Weights of a small transformer language model.
Training: a variant of Adam for these matrices, 305M tokens, 4651 steps.
MLP neurons of a small language model. Each row is named by its layer, matrix (down: output weights) and neuron, and shows model dimensions 128-255. Each number is 128 + 24 x the weight over its row's rms, rounded and kept within 0 to 255.
Before each neuron's rows, "raises" lists the tokens whose logits its output raises most directly, leaving later layers aside.

raises: " be", " have", " become", " take", " include"
L3.down50 [141 161 161 118 147 108 167 132 108  96 110 117  75  80 121 144 101 108 133 112 130 125  69 150 156 120 142 140 156 107 115 143  88 138 157 139 144 108 111 151 114 139 140 138 115 159 163 142 166 103  86 154 148 146 149 121  88 133 168 107 146 136 133  96 116 174 111 136 164 117 129 110 159 177 145 126 113 136 142 121 130 156 107 131 108 166  63 125 120 136 114 116 127 113 125 140 152 139 110 108 114 117 156 134 149 154 108 109 133 151 123  85 140 116 120 120 126 114  79  88 172 163 114 175 147 130 113 125]

raises: "ç", "z", "co", "ces", "to"
L3.down480 [110 152 136  91 137 162  82 121 147 119 124 164 144  71  91 119 108 104 106 149 151 129 108 113  96 140 132 139 121 117  94 159 113 159 110 164 142 104 108 162 121 119 135 104 125 133 153 150 155 107 142 108  78 162 104 172  76 130 139  99 126 126 168 107 121  92 131 116 108 112 130 118 115 135 150 116 131 158 134 153 140 143 133 134 137 187 152  84  99 126 129 109 105 146 120 134 130 141  82  85 186 129 168 161 134 120 108 125 131 172 148 118 125 143 164 127 122 107 124 120 123 162 155 154 133 112 121 176]

raises: "ent", "elf", "el", "isted", "isting"
L3.down185 [143 136 138  91 127 104 138 103 148 191  95 131 161  85 124 110 136 171 150 153 111 138  83 135 170 160 136 150  97 156 125 113 117 101 105 140 130 126 158 119 157  92  76  94 117 152 149 116 102 151 104 129 177  98 103  97 151 154 155 113  99 110 103 104 138 129 113  98  88 129 163 141 151 151 112  87 160 139 107 154 155 173 138 115 100 138 118 131 145 116 155 134  87 143 106 131 175 106 128  96 127 147 122 154 117 149 149 133 142 127 125 106 136  74 169 142 132 159 113 126 120 119 120 120 147 140 128 116]

raises: "ri", "rian", "ron", "ria", "ime"
L3.down697 [122 122 106 146 138 116 115 115  84 102 138 153 108 123  74  94 115  98  99 103 104  86 126 147 133  95 103  73 104 147 120 123 110 136 113 175 119 159 142 123 105 146 141 105 114 119 158 121 162  96 137 126 171 117 115 162 147  95 145 124  87 130 108 100 117 161  90 141 119 147 117 141 136 113 123  90 215 128 125 115 129 184 161 132  92 101 146  89 140 129 121 169 158 178 113 104 151 188 179  99 144 129 154 195 109  91 123 100 174 115  82 121 170 126 102  97 152 136 148 136 123 162 138 153 101 122 106 124]

raises: "se", "ag", "age", "te", "eign"
L3.down293 [124 116  89 105 101 116 141 144 114 150 113 124 123 122 149 165 182 116  97 115 115  84 124 138 102  95 141 134 106  90 123 144 123 120 114 130 126 160 145 167 142 140 149 128 163 129  98  74 147 129 131 106 137  87 155 115 110 148 153 149 114 178 151 122 101 130 128 133 125 183 112 129  80 104 106 139 149 128 139 120 170 131 152 120 112 172 120 179 104 125  76 157 146  91 131 150 105 106 154 102  99  96 149  89 141 161 111 141 136 140 105 124 154 128 109 148 170 151 133 160 135 180 143  90  86 125 175 118]

raises: " his", " these", " the", " any", " this"
L3.down1250 [135 104 105  93 158 156 146 129 105 129 130 147 148 150 100 135 113 147 117 123 146 134 135 138 144 129 111 158 112 122 145 152 122  96 156  92  48 124 139 112 166 135 152 115 153 135 101  89 127 119 135 152 150 124 132 161 121 140 103 142 124 105 160 153  88 113  86 139 108 114 204 147  95 150 132 133 135 139 168 164 149 117 144  43 169 110 116 134 194 104 171 123 152 158 149 111 146 148 140 117 114 123 175 156 122 130 116 130 131 113 116 131 136 123 112 127 118 102 173 100 121 137 121 152  68  92 127 171]

raises: "ts", "us", "ard", "ted", "el"
L3.down403 [166  84  92 155 137 139 130  83 139 130 132 140 101 159 121 151 186 163 139 117 147 162 113 128 166 120 169 114 121 190 116 131 102 114 173 168 119 118 146 161 124 161 120 123 119 125 129 136 165 127 156 118 112 144 127  92  94 157 147 117 164 122 149 177 128  97 121 150 108 118 114 145  81 111 102 110 114 130 131 103 122 140 160 136 127 122 128 189 157 118 108  74 125 129 129 155 138 106 107 142 138 191 132 103 120 150 121 164 112 150  98 138 132 104 156 134  94  93 111 125 126 154 111 114  81 128 156  96]

raises: "ure", "ures", "ured", "ural", "anted"
L3.down352 [109 141 132 111 136 126 122  83 130  80 137 138 152 135 139 149 193 100  95 163 106  98 124 144 150 116 111 103  94 131 164 120 133 138 132 118 126 116 134  90 109 151 162 163 134 123 155 183 140 143 118 136 133 114 101 135  83  79  87 142 114 138 106  99 119 129 120 122 108 137 110 142 145 167 117 136 129 147 189 141 123 120 123 110 131 153 131 133 128 139 125 133 169  87 135  76 119 135 120 111 104 128 165 118 134 173 158 174 166 144 148 114 131 217 111 124 136 114 169 131 149 133 131 165  78 132 137 150]